Weights of a small GPT-style language model, trained from scratch on English Wikipedia: 15 layers, vocabulary 8192.
MLP neurons of a small language model. Each row is named by its layer, matrix (up: input weights; down: output weights) and neuron, and shows model dimensions 128-223. Each number is 128 + 24 x the weight over its row's rms, rounded and kept within 0 to 255. Numbers have three digits each.
After each neuron's rows, "fires after" lists the tokens most often just before its 100 highest values on Wikipedia text that the model never trained on. A number after a token or word is its count.

L2.up139:193122123143123123104140155149093156111130129122105135149139088135099081154109178163153148109096134162155109051158176094177123149115092097195098169078153102095146086082103120114143096124125115129084148134148106125125135114125132149107132122093095115123185134114098082161153144132116113182
L2.down139:113181090122159125101146117104093124071118155154111111169094116074095099125135095139139167146141125085157097114146115145147132103128075096119146100082113160119117096123119113130148153129137061117113153121142156146098115091109131186121130139127106160112128122121120085159093130135129145157
fires after: "," 32, "2" 10, "0" 10, "6" 8, ";" 6, "3" 5

L2.up679:162106119122159148112112129096102132117111162132105115170117160131116103101151120104118111152091084100195121130108133097162140170164134136142140117109134128150158085106128110130115138086110113146157116167117148145095062113159118176090123093143100127117165133153112106159139108129141178110
L2.down679:132143117142145096118086099115118094081117124156129136102161089106135150128085116093153132133151186130122165124155102124075108114131150138110108137133144121144096094154119125161129107130126106102130109138112125096105136095127130114112152182110093150121107110152096133136121110152164062123
fires after: "\n" 71, ")" 7

L2.up2250:115151133117149187090111128115137157117152090153109117134125136153136128127094113097098111118063110114134161083099162119144118131153121101115094143106101156116119089133136129092113131094111131130149125157087163142140153116163150124101123121125137113092091152146128137118138159113114117171
L2.down2250:133127073123119121150129140122104101131162166094160089139123102135118097125161132139159126109159156188135120129166108139117105095114172128097157098152134119111118105096116149108140175130137119152133121129147149187134076142137121171122108142131127122138118175144102132127129123133111137105
fires after: " a" 38, " is" 18, " " 9, " was" 9, " an" 7, " |" 4

L2.up50:104133125154130125144118129143126157111129141124131140156098133123144104113093104126102127108134100158088147117155172122159135126119142078150097104114115165100082097118148098110113072040093097144109117132161157116123155123146166153138096131154082137189137113094103105112153189125150144144
L2.down50:125114134131114135089117128156096081107129120150111120149097079100132120119167133142138102141100141138112141169159121129117187107130143121128117143113099128133134101134116124147151185129161107136153136125101122150181130138113162128160097133106136123146132096115089100090170118161108151112
fires after: " " 52, " the" 14, " a" 6, " |" 6, "4" 4, "3" 4

L2.up676:136087139095128134109091130126112120127150109152122138126111143140114157070151123157092117104115151136097120124121136163143170157149135096177171127118077126103112093090126127133105094113136113112139133140123128086099095145138129161140105156095134130138150148125080114100130093111099149160
L2.down676:122132088137138112086143110119119094110121095130127145147142177123142117114123127108101118099117102157113096174147088122112142178099147143144117119139124158118087134073123114082130123102142122138109135161086146134101104151119169133104167142141119130106146106112125105159106130163123117159
fires after: "1" 20, "0" 15, "2" 13, "–" 12, "4" 9, "3" 7

L2.up1377:151127137181168146083117174115106137097099089164091110137116148155124150071122142114103166102104111163146136129107141140148116114167131122113136134140070184115109143149124122142108103069174100142194162134151101134109102166133122155106135106176080169188173128097139155116143110102092148148
L2.down1377:106116130129160130151148122117116127119153158111098123093090096125188080152102123127130095105134141142113100128085137168136141088082115113078147136179132123121168117130128117111165130124157134132131108121156110129133132134133152127082089116127160148161123138123104168115154135120133115108
fires after: " " 37, " |" 30, ";" 12

L2.up279:186154093134168132145151124099121137151116148137120102144125123159094143096143157129147067097125142124152115073108144094139146096097171146149087130146130127100141087131113139157117113129153113124109104141123103122092159166117127136135101168090102100173166184122140091119128147105112102192
L2.down279:133094132124144100120136145167115148150137180131117080150156115128150091126116134147160147143131155107157090106127170102146175106135114121152117108063158153132104108135119093149144136156123147197120105108164098133160120116114121139132147140128150137177106094097127084137122137127129143108
fires after: "2" 19, "3" 14, " K" 10, "4" 7

L2.up2096:102117143156171127117138135100169116122167094156115116164132132111108152107084134118139147181098077146082114119095162102136110128108127066178122145125133157142105092084087110152079113113156128154147130147095111151105137144172095101099127112118110074162130150115110129111120113118117145156
L2.down2096:144117074180187154133126145152155114140113140140160121172128100112125157140105158207132104134094123134115096140095143121141144094120091098122122133174108130172089143141130131123106086097133121143128156121134121117127146098131162133120120128148129151152157133106125161110149145136137109139
fires after: " |" 61, "|" 6

L2.up1852:109179149096105089115126095165126149090122121148126080125129151157120122156133138135093073113124102139132156128091134122121167128133139123103165076170110115084077149132122111162129082120094113120126127120129159129108108146136124103104140119109070133171163145154088112132098104096120136104
L2.down1852:116108179090137116082155121095139117143163122070138166160091112131125125149114121128128147152126140130133159105138121092131128176148134142092163121135109086142170140123149134115127163114121125139105130141132113172143167126165126125108149122143100129154132116156089109153150144123138076177
fires after: " |" 50, " Votes" 14, " and" 6, " " 4, " Party" 4

L2.up1613:114128093087122097120110139130153104117144116079098121128140121142113162112175111148108072134118133131143136151168142121154187196143150127132119104151123112135123101123081142156126153132108135129138136128111139148090110168141159120134113112092116134118124165104121120137090096103130121137
L2.down1613:142131148101126144148148179145100147117111125149127103148094097092106134136103144104117132116111099112144115116111153145121062141142129100180130131102132138152144113120093148132130125168162096130133117192148124087093135137145142131132160141137129122117106107135094118128169123140080116130
fires after: "In" 24, "," 16, " In" 12

L2.up1303:119142145126174121161147126078158148086140107148118130148140129116163181131120137111131127129128108154128131126144142196120192141138120123202144137141115184132173114136140151150069087124101131108149118129122061095105138142096165130120191110110092146171177178139105156152175153120187171095
L2.down1303:137116107091142104113082114147166132146111154075129143132122135140091152093127133151097143142142126125138135134117129105107122079111107128138130115099114114176110188107098056169124131110151124135101114122105133118135146135156128143113157124092154144131106124156116173136137123156113068126
fires after: " |" 39, "7" 7, "4" 5

L2.up2380:133146097116147083153084088127143126135132129157168122086127091131127112125112139159140125118130117144118156122123136168090133133140132134135108139140091137100120084115109137124169130107094144109121141140104151124155193115118138175112151123133164101154135135129068115164086147123129126142
L2.down2380:123099123160108122137120101104121127122148150128138125137127126081133141109127136148119129114132136103142161153129084176150119074133158170140163135138134129108096136110117162150118178140117133121115108125064180119122156140171132115115133116084174151169148153143138186151156106150137143142
fires after: "0" 29, "1" 18, " " 12, " of" 8, "2" 5

L2.up2503:106113148133114083158129106152137131111160146094132145156171127190128104146092113125103164158101116107119176106148115123129122138123106100188104123125137137121152144102106111133119110138130151160112096122141165126127121144145141121083121121117086139149124114119108086138092122097101173095
L2.down2503:156105111130107092153111121119122097109144142159155117108119129092105128079137112118160111057154189152121119136100123127158153164137131096153123136167113121127116163112126145124134141101124088144134125130134136131120106135078144157140116131127134129146167161078105165081141139160135111157
fires after: "|" 26, " the" 19, "," 18, " " 14, " as" 6

L2.up1925:121148123144127120097120120127119134137122132115162129122103108147095161143134163156132138124133104131126141159143157104153160103125141124143144115179110116092123137116074119136115152119146158131118107132101111117096166152133176145107158097079100136146156149133107138133140160116160115150
L2.down1925:103134074117119129100131105132048148121113085076142118141156117123147119143125146147127119139127118155093096139127149124097140186083123106127147133128141114158138139137123131131152143167128116154123083131124142175092118115127105116113145124129132100098141116157150105150125118106125140159
fires after: " " 85

L2.up2115:129121120116146130117133107104128123095148123193106094161133098111171157117130140142107166121108176122146118141111128127119129126124153111129132135115108149149113111125134108090096102110103122112162183195116109122117116108146135112108104134125120118106104130105128170144118092135124131125
L2.down2115:135127118134134164169126171088157130125115145126088183125135086125120104108123133176113127118119104095110101130135109118142165163117131122095133105149118143141126133143127117149132112105188119126169118183161128096092094134147163152130079108103107141145113166125110109109118111110148103145
fires after: " |" 32, "8" 16, "5" 10, "0" 7

L2.up546:144168087158132109130074163166091123137141092137137156148127115159118131143129112100144102121102171188121137103135185103139123114119141133174120097114095149101113129098129149138139139133099144084150107148138094118086146098128172147105101107094153145141139155095093108183142143129119137175
L2.down546:133147151143124096109136121167099157106135115132115112162101167136155163147149117115113098126099113109156130149165103109146096134107133165153137118159130129117089102100158143124150156148123146092118103125149064129116109109132122137149139099166085109155130124098120134140072107103174131134
fires after: " " 34, "–" 16, "," 11, "2" 6, "1" 6

L2.up1863:125139168093143114099097122133146117096079112150113112120125153174077130090132107159141139144134095127135160159132140147132144124163120141118169115129142142125155118121098166115124131110132092129126166123110143095101106111130137154111179157102114149131148121148089128141162120124153113144
L2.down1863:080184143098119113143143120103109121151147145093159118120124176132107131119096123165110084088061134128154140142081106136080161154130164120080135145132113113093093133161121148137099110129130109147094110134077115114110132113105126098147139138134153130166080152144112173083123164118131159156
fires after: " |" 46, " " 9, "m" 4

L2.up1621:133112158109170150147134190165174096156155110144114172130135115102128133142162140142159100140074100132132102142113119115127128127094106109122120161134127130115149132124115156136116124118138114111152163127106142108159097138163137142140128132048109146118139079118132117155126075140098167112
L2.down1621:084099133125125158132122103154119156118078122129112123133154099176111130150139103140155131131117113093144124150120111145091152167169101151118146118166112184134094138112162197137150122157116093128115150129121150114108103120117094122139113116155081125074131124119115145099155112132136100148
fires after: "0" 25, "6" 12, "2" 12, "4" 10, "9" 8, "7" 7

L2.up72:124171119129146078138092134151065158079129129142117119141125136144130123113115131121110092133101102120146106103125166110187142147154098114124154132112159118150118123108162110143082147125111135126144136171087128138097132139167180140159126094119085093113127161100096112141104125097146112115
L2.down72:129096121094150125103092140114165104127122125118134138119132096090134144109096141154156148131176111177091114153092135107108169095105125141110080076142084117154199136120115143147136138163185083121093139118112108114134118127123134147081139106151143105118124123146106118143113115124084133139
fires after: " the" 22, "\n" 17, "," 14, "." 14, " The" 7

L2.up629:118195113181111134094134161150126123115101128138138092146092128130096095130108115170123145135122143168166171119136127067154146157143122149150118130145145137098140150110089101159128134141101164127151136113119114144114147161158189142120125115131125135144126147108123112137104159108157066134
L2.down629:146156114152098147102145144096141127111141128144153139126134150157134150081148135145155106118169130080183139164143151126104134142143105153080135117105078158152119141133120141133096099117150092107064109158125097104113127120099106112121163168108083128134110152157124131141171132135156177136
fires after: " " 41, "-" 24, "–" 16, " +" 5

L2.up1564:138112150081132183106106159125085170132129145142109108106110116127123132130125122161107146100125143125147093114117140128091164138160127102152098130115139102125118072129141158087117087147116130097151099188147173148136133154141114165177114115142143058097113123130121137099103110115106101189
L2.down1564:137121131085119096110133184075136132126135076132105109106146115106148130182136145111112122119088164145129159100110161103099171111142147122077137106116111119093160151114127131081113126176129142122113136116157103165132138128147125133148109149143090089121135138128135158165118111119123097134
fires after: "-" 18, "5" 9, " A" 7, "4" 7, " H" 6, "3" 6

L2.up200:127180136107161165109139169127113148137157101124150151154172106138117098164164104137093144123142106148130120129094106170140156142125054144159179120113155165146126087111153130115118123101140124124121142112131123129134156141135086129124120129083103101117168136108117119118164075117091180156
L2.down200:142133079081117115120121151127125133083128099114117135050141150104083177183108130133167155143093116146123100157144099134146149121117098135136102089147123142103073125094117116110177129166165100154096086147102128088126125133080164119121087129096130119093146119139158170110140130125161167102
fires after: "8" 15, "5" 14, "0" 12, "9" 11, "3" 8, "6" 5

L2.up1195:114143128136105124119139091144117053134141099126148133104126142092138136139116099147111135113134165119106147145134155063128132097149120147125097156135131133151137143113118133126121138128123129111076140138104150161125133141149161135124118111123128160132113136182105150109164123120152116147
L2.down1195:106165109100098101097125153097172163111091152154124124147096126147113131099081077130145098120099083118123099172109155103110089122135090130132113144102133115141122126168134132101122153109103131147147084135137092160104127115125118085101111124128146157171121181099124108117133093109111108089
fires after: " the" 22, "s" 19, "-" 8, " S" 5, "The" 5, " a" 5

L2.up2293:145189161151169125163088144200114086155133110172153105143157131118073132159085132137080087112120158152117140098139138068132160141131118116161120144159127144120127130125136114143130107114165112153161112161099120124090143101139145134092135120105134126119098119102108101185135090111127143120
L2.down2293:130120114131092106146112144156176153135142173158121124080141089105131114143146146143156113095120110159121151164104128141132103127094112123166130084127081177087112141109088133135163102108147070104184114113110138113153117120138134133138122141108130132176113124131158120117159119110117149126
fires after: " " 29, " the" 26, "'" 22, " |" 10, ";" 5

L2.up1559:121162152150100118088107170138170162094120159148135106177175123135140165080120122130124115132174096116166131118151144116105127102100118149077105122122110139131116098106104120147125163127159116133136142140098105151097108145127165144101153114124129121137106140147107128128145078108078151146
L2.down1559:108127096146133111124156204068107109144172136131100090083084075089114132099100129079139138116091101126110096146107128130110122140093107130138161132135092142148142144109111114136099144188146124121144108143120124127136139102126118153126102125109179129115091113125121157100123101139105101112
fires after: "," 43, " (" 15

L2.up2386:129116118152144160132131130140114113124143141130110160098147119134114146065112110124134114153114105114181116131106124106095141139116155110141126112136119105052111129147112162128136110116107075104115131120131105114097148183135139150113063138119139102138159164114102152095134074121116114134
L2.down2386:135152143134148122142112153114109175184094142121130120092128082116105129138078101102119129166133145136144157128150147188124125127140133064123146115123138143159099141126123094154116102105134116149133122125119126146131086130153134080149106162114168104092119054144150165106157140129110161127
fires after: "9" 31, "1" 20, "8" 10, "0" 10, "2" 8, "4" 5

L2.up1726:118141141145126127137125133107083132130136144127130115180128111083127108108128173101108120156153071178102163116124134111148108153132106100133132108148109143120110118098089099164122171135145141107141144127118126188139116117116172142131154098150112136153119150087133081140103165112067135122
L2.down1726:138126128158108106183135171098116090100146124135141150124116138105137125141172131096143117182155081056148132144157158134119132166143098108099156111114130138109085127151127145131103138125131152132138172118130150142146149139134109118144131134114128158131101106103125131159161140141146145088
fires after: " " 62, " (" 11, " \"" 7, "-" 4

L2.up1422:152108122120161150121116096138136121131128120145102138171155171144126119127117134102163174133168138149119145117099134147143182138106117080147108090146116118137106093119147150105103129094161106138109139195134087110128125115135146144153126099098113116138194131109124131152139138102125133168
L2.down1422:108118108104096126158160138119075087106146084116144126113116123153157133149182097150134139140140089131129138118138133099118104120130139130119126167139088075150095121125144117126176115121157123118112112142133174113136167115140152152109145157146133113116093149151112138098177144114136122134
fires after: "3" 29, "4" 18, "6" 12, "2" 11, "5" 7, "0" 6

L2.up1461:138128108114137165116148143138147148128150082174115108116152117127131127120148118187114127120100145133120097129100101153127161121088097092125168175124138087074162108113149159150143133099104098120134147144112118106123148131126121130140087089117124137185179103089085104126099085110124158154
L2.down1461:118154100107158133122154125146077120140150105151149132104147172131130127118133123132118114142142125093175159154116123191140125125103138109114149129103152152134108107136119168111164078124103126147104135121136164132137111088108092137117174104104133179106126095168129158123122126158154121130
fires after: "9" 28, "0" 18, "8" 13, "4" 8

L2.up2279:132147137165151145090175114160161148113114098134154126183161146157156130131148112122135144129168124130109178131140147105141137148150136145117152185093140128123058114137102127153114099154157107145089156150092098095141111125131112114136136074163081117136134138162132088116141169096142180090
L2.down2279:125099132132115118124108142117124128090096143131134115118135114111147099146151137154103076074133166103120151106123149145091122151090088151099131119150108156124125112161117149128142093132125129145156122137106141132078130137170127104125121129110075140152130083159122188106114122190123110127
fires after: "." 24, " as" 13, " the" 10, " " 5, " was" 4

L2.up2450:133152136147136116081103182134087123132060126118111139149124161146088137167132136120115168112124134124109089128152145104126100130144123110127089095133150119121092149067095126110098119123162106130149123119142097111117150143117161144106163140150103129113139117147124114133162136108131138105
L2.down2450:088153136100109085099135145102103123118155097131125105125129150089089150148162151107158105091118115095085164116156149087111123183084142145059126146137137116127138166135076127134107149126160114154099128128150109151106146115130121120120166144059152098100093122132132109086162114158155123141
fires after: " " 42, " |" 7, ";" 6, "(" 5, " R" 4

L2.up2426:138093129119137126117126142115144162131124125156062128134200133123120140074113103158149116135094168120112113136135116197124136140121141104159102143110110119138114132124146145077114100113169100130172158162097145137154120102136128131132112135103145148133184102140137128161119095121117146123
L2.down2426:137112090155114121134128159131126092139147090143162123136113115126146091128121128094101125146168118110131131115098094138125093163148101132133150093104133130134147128126163158067133122146150072095158146157096120107041174144152148110134137150176109094100096129145158122114129133104135160109
fires after: "2" 18, "1" 17, "3" 13, "0" 10, "8" 9

L2.up1677:147114131084118115144111105171098115144153129126137108086116141138128096140142155160101126114161124109131131117114127145145137129137157135178147121148144115101103123130131119158162157098176145116125124105156103116106137129147159160061117104118146181145147130135093065162071128106142157151
L2.down1677:120097088177130133125157088078142115081148126147122164139136102152129098136152131114121163128144171123136094104123117151092112147112118133135147137141106119070129126107114136177121101126157091125137139122108138157116111166157128118142120122077100096049137139085119124135151112124109152157
fires after: " and" 21, " in" 15, " of" 11, " (" 7, " the" 5

L2.up2224:143138160116119117104114113144135137108109082095170105135149151123133105135121097122106137130145154113122139145153155163158158121120164113144139101156162150114099101166128153160170127107184134105131118126085129138113152126116111115166090101112112133134152180111125130109076104107104130115
L2.down2224:109122145169101135132160130106162116076161149171116160096142119172110161112120136123145133142087111116121151132136165097142136105163157118080104123130143129191124136090123137118075076110137120089111084118142177101117127176119140104140126152118081156122149131109149111102161113167124100153
fires after: " and" 43, "'" 14, " the" 10, " " 5

L2.up145:149135145111072131119160144117131113104102117182128132139124099081155145122130133132114097123113152142137169116153117126186146096119189106189139130151118106093135137102104190151132120128137133095109119107113166141088117102119140179096144116120123144141111140113123132125133132127097090103
L2.down145:075142078136132121120157143145112119138162163084088142121145142140121142113131102138111145152113100082135120145121155112124146114121189165139114116172118113109139151182137124120097148096136130152140139101119115150129157114080105126134121160142174128098132140120119103115132154104107118099
fires after: " " 52, " |" 16, "°" 7

L2.up87:104146133135158127142116112140108169141127122162112129135133139100116125137098114096107132112136147135155155110116154116147108148116112054132108147161125120087114136111100093162149151122099127109124139134121108128117118152178129168127134123179124109115135136143130125146139146103150141169
L2.down87:139138140076122101138154094132144105118119101095117136106128095162097163149137102180192149113127153124089125106141132094096135121149107133082117117118123118092110125126125096146104145126132153101127164145109145085106159130083125175152117143087118116134135159137102135139137152119130107071
fires after: " G" 17, "-" 11, " S" 10, " " 10, "G" 6, "R" 6

L2.up1398:161133140170153166123125128140131176129183154119127131135104189190143132100133129139145120104152080150150154120160166135140147162151131156171154085122132142138043131117107135105131129091124140140121179127141133141133118117102198166097106127099099135144135150123153120161118145095147101133
L2.down1398:110131107131140095130144147088091080143070113127135129181140141136103088129172105114118128125120116153118146124153115087120165124106109136108119155174132132134138158117135136135122158121148104116108117103104088116112132147152084136141114115166141118131149131134131112134128072090092148120
fires after: "." 70, " " 6, "-" 5

L2.up1361:156116119109117152120146105145129141136132123143105179134119113147084058107164104127129182090146120129150144114161101169115177096142157157175113110112101175088154097100112091139113072094145120110100132122096115147149146162169132129068141134139124183149121152116112140117156145117107144122
L2.down1361:152109137101142149116148148099125137096081121091126121088110124102126088123134157135142137145148129121124155140144153159118171096146143159124128106155121101117129069150134116102110130095114085137093122140141139165153122102106132098164076136095092136133138123082142100117170167116146129121
fires after: " " 38, "4" 15, " J" 9, "2" 5, "6" 4

L2.up1359:184142120114169141115103080147137148116092132142136121154098160092128126126092150138150129169122142102139146133132124084153091138141119101084146142159123150093131129102091112122117118088117113130170166152157130159111119122134122120147142119146134124138180104129098100108119132132172124133
L2.down1359:136137124124153086116121148123094134134109108107164107097083145113144117146148127138174123143111129117114142123124081100109124126143154090072152123163124072100118150102083155128114142056145126117144094110133138146147097170110097146040135112100075115147105166107119093086124104153106111081
fires after: " |" 29, " —" 24, " " 11, "1" 9, "2" 8

L2.up650:149154142137146097125133135183123163170122123112107124133159139095094182143087161100128138141145117141131156131146144099176113115144113114154134122135130163120112130083110113164113138100161130118157116165125064102111180145180148153108144160147130139137140169124103106144117165109161115148
L2.down650:115091083151107098099117159104119134101114122087123106160145111056112136163167108114068106179120136165136116133105114086127132135140116124125105143158098136116113158127137128100134134106185129128143101107138113152110087119104126138160154165087123087124138105124140099110111129085118156113
fires after: " " 64, " |" 26

L2.up1880:150110142095123101127184146135125109126139101164158113122127110154126075097124110177151139091118117114130115153154149125169133095106103134138100158161131148089130124097113111162134073116143092118129088113122125145143145119134110140125086123137136137166149141143129082175102182111101121145
L2.down1880:105111139135102112107109160124124123123102141149102109135133117087135107142138125142132120129118146128131115132130127093122103142151126110114139136091110142163169097170112149080115116163092120093119146156158119131145152132121126157136120113148098124124120110150134124137149138157144115129
fires after: " the" 48, " " 15, " The" 6, "s" 5

L2.up1131:122143145102109123102137073124136149157073130094135108125112142094101115178110101161079163113081116119122167134134125133147141098119101118154164121160111066113135187128085153151125148126128143138159086134149150156077175132138133129110143115094127113134094133126108106133104118118154118102
L2.down1131:139129112154123130172144162134133096099118089101146123113107127148112120104152085127150129121182114102167140140101132099100075122170112122131098165126129146140129074122109167139114107144142122101119126096087159113097173139097118158145106134161139129169095130117099136111123152097114125115
fires after: " " 38, " |" 22, "-" 9, " con" 5, " Candidate" 5, "9" 4

L2.up1838:145110126142162114066123109130117100131103132138123143112154115100143111158150122112100093122100108148101154133122120121098117129123173143153118075179135176151127074079143124139150118144097112131122102117081132143074151177108108139092110159108097129131153128114131123121178128108119096138
L2.down1838:152105093159154128113146129135129146167092113129091124120131138147128104107149110113112151146112128106104103122133175146117108127145121132176096129078118147146089134127132117145095114146122162141098159157156134159164101142120118133126131182115154155137150133132153103096160142132130152145
fires after: "4" 18, "3" 13, "2" 13, "." 10, "°" 6

L2.up481:135143135121150111136148132062115143136113040125148156185125138122138105096131122115142151130079082137114137125082118124118119173066140124114144134121114126115104111151127101103132082098143148150146143134086132130120145145130129111148148098129092096127150112113135122156144102110089112148
L2.down481:108110085137142118106131122113144129179118155114098135133139094133097103157158123144147138136137124104083125109096136106132147143145146176131130147086147140121123165145116115167129162114114118157101111138123099148132130112119100120102158159163146142130106078138108102066087112127129122172
fires after: "," 29, " that" 12, "5" 5, " but" 5, " Yoshi" 4

L2.up2121:132167148138181140108098174143156138123150120102101108193122109080118136108103155137110144177092125109157160087126141105177152166172094115158123119125162144120130119127126098130116147142137111100129138151092158102117136108131158125087139138116119145156132140122091159154123130120112121136
L2.down2121:120146128093147136157175125126118143132114123125149148120064089114086156130127118146127150084111143140152099111150124135100133121071113106141109148120133138105143148116105087087157144177076140130107130144122141146146091146151162143132121168144141156138131131134142120116107121121139145137
fires after: " " 63, " |" 22, "1" 7

L2.up2335:160118168129135133143175125181142113069159152161169135149120154128091085092115142127154140092119123118114125132096123156137152163137113148102128130132139157117098112128119133099098108106139102124093160102119134155138102120138137150144140147131087072138125126168119134134132158116178108122
L2.down2335:112149117101130125140118104108113131163153121144139129072083122112137096111133165121095085168130137119093167124148129119154120070109142131149112134135151117130142153151138087134136170111146088166134124099143077111113125092127123151131107093141137142154121160117094133128144135121134068132
fires after: " in" 39, " the" 11, "," 9, "s" 6

L2.up2477:113109102117110147118108180163094130088113123141095076139108119126123135130110111113096181117113100167098119113098121148144079115152192118100152115124115105124122106122105097119083157101124091078141108163095129108110107143139151133125197092132109118079122173145118111134135133136119125140
L2.down2477:117148112070149112105126180140113126157077125088143138135146148137149095120095140154135163157126124091109137130124125144157114122123117130102131144092129097142138155123095117144122145139163112135138127109147092135154152116121076102167134125150130159190147197130090102139150172143119152174
fires after: " |" 42, " was" 14, " be" 5, " are" 5, " were" 4

L2.up1723:162140138129163149130113126104105139198123110145149166113109122129125080131093117133132140121096139126113104117152164127123134135121129110119107138109111083119115138139106127188135131112139129130111136127124151081177112153151154151128126090103087130117161141135123102166166129116135133157
L2.down1723:184134147131141138138146128131106107115123100116121105129110144105138130100106072152160140153104131127192109143117115129056135122147101128143106113138096133161131101145146131122111129102148093129127128151141140086118117139110105145177136158134074125096102130145095160133136138157149097140
fires after: "-" 21, " " 12, "P" 9, "M" 8, "T" 7, "N" 6

L2.up1912:123153119069093142146107122148130140099135096124114087168100150128127152107107102115092132105122147143115155163114120093132160146134091116147153094124167130107164093108118089153154121140171128118186070096118155135056102142115170149103191084109095119143118079099083111143110100100086150125
L2.down1912:171118156128119119097141122161095100108167158130160166097150096101156102138149148161163128126155121144102145151126129132140099124127141143130135162177108125125135125112108089156106098155156149131140146118100106113183114162154108098094077118099157127137152120116142163133161135124148132101
fires after: " the" 49, " The" 9, " of" 8, "," 4

L2.up636:122165142119107121130080124145135136115153116157110153137158074124106183115106153156089142126154102181131124158170122178141088168149124094135101154155137159135119117083123141073167085124120101091159107120087135109094128127134136111088089150157100135176061144102099127147174147126133126128
L2.down636:119170181146137137133138079152140171133151180124156132119114139111201135158090129115099108152137135124130114132126108163158157091131127174161098145132098139118136143129103184087138110146105105146178120132145144143118128092131120127137149108103130153158152101128126119133122129110134136108
fires after: " |" 57, " " 10, "5" 7, "A" 4

L2.up2011:081129142148092123107119130146146159090070109084107170125119113148118105082155148094125140100161122123086165117142112160124133137098126112149081144136092146066131139128101106139115133131127129116148115172110176133106108182171145104103133127171131116118081112120111125157157124118119112103
L2.down2011:181155125159109147114134121127122096085153110139117126141124170149177106106146108115122128130128129127102125130100113106117178108129167097122146109132112103111191095103131140156172146137138125113140118156139136141115110137140164142153149179074105096142106109146118127144155125152126168102
fires after: " " 62, " (" 7, "1" 6, " the" 5

L2.up68:175091117125122117071149113135090133116174154100138152113121116158115091076106157141099113114163158125119111094112136179134150211156132183141150098119139119136063074130153140112130097089167132107093153143152081156134142120095144127101119145146125129119151113130116099139169163118139102163
L2.down68:143142150132137104138127094130085120115087155106135107098108118141179180135142100090146133093109175092116169133092109141121165087142132116181131108156117114118165149111132113106108124124164180096129126101119085098129166130136143156155113144126115136156100144092150095137112104133145117101
fires after: "\n" 37, "." 8, "-" 7, " \"" 7, "ux" 5, " H" 4

L2.up1047:136132090117153123090097115125126104094123149110133133122109110133145139102094140177145150137099141139122127120138140115176164161188153135158143137154102112100113138108100154144130094136126126110131086202173115117126138113131126135116078134120114109124139150129086065108142119114145126089
L2.down1047:140168121162062171112095121134085156165105085104085151091136125117180147160117101149086114119155147146150157164143180097149172136126162127144130125153113151142099112179143125112160120118111113139148111117174102109148169086133109110120106165146107132138112098112191124168150113088162145123
fires after: "1" 26, "0" 14, "2" 14, " " 8, " |" 6, "–" 5

L2.up340:122151130108169103173102092136141113139132103146118135077142129120144116118087132159103105167179137139149118112097125156067125153142142135122113136134154116126133110107150140108090089115109133123094091115144134127110142140131082134093145147138115170155127161145088114130111165125126119100
L2.down340:136105124118097102122107134120074104176119149097111127129134094108097115113108133107098173139151107135125151170127129155132179134124132183133135081140179121128115108124138154146110135086144102140131095104123154159109116149129094133151107096119105109122112118164118169110131149174151158101
fires after: "2" 40, "1" 14

L2.up1512:108133102155137131127157116120158157157088168105102145152123141073099113082093144110113119113137112108194183105150123118176122135121168118188115137097157127113122135128094120143148144104134137081106155135149117086147181152071170137125139129131134126166103143138085129115133133102126095120
L2.down1512:160121130172134110123161140141183160102138093129089109127107122115178136105101119122092095105153164104134195145138100105137125114125091145144122119108165139123142145118101111115156146120160132123137159155135150145154136107154135123112151115153110119140161137135151136103179129159104184144
fires after: " " 60, "rd" 4, "0" 4

L2.up462:130171154089130161138119135161148147133140118135109120120178094155134115122119133132063100165100091075152130099072160134093140126122117154103107131121159085161119093072120110126125113130133108115088120120109110128095109154125152164108138115117117113121136135104061090137129104119123124175
L2.down462:115136138161106123146084143096112079120119123095167083114121135157163117080106101116137172095147155164112139133121130101080109127140161123117122127126094164140130124132137119165149155081106177126161076130170141166088098168183142133147114148137179128145136166142075155134095110095120125108
fires after: "," 22, " (" 19, " " 11, "born" 11, "1" 8, "2" 8

L2.up138:127119145130140118159118138099090120102136130067123077135128112136103108146161110090114133100163148133140119157080134167091123128093120169165123116114110147141144073092129125114153145113116129146141146166128118176136140133100140168141143084163097119148155158102145099168118117089099087114
L2.down138:145133113138101118147115154091167105126123102144156141120155113110114158144114132169119114137081123146141141131129115108141106108137120121092137159096108141167133153116094114135128116107100131090118139109132108085094158195152109110158156139093108115163083113127121130136149154165106129150
fires after: " and" 62, " " 8, " or" 4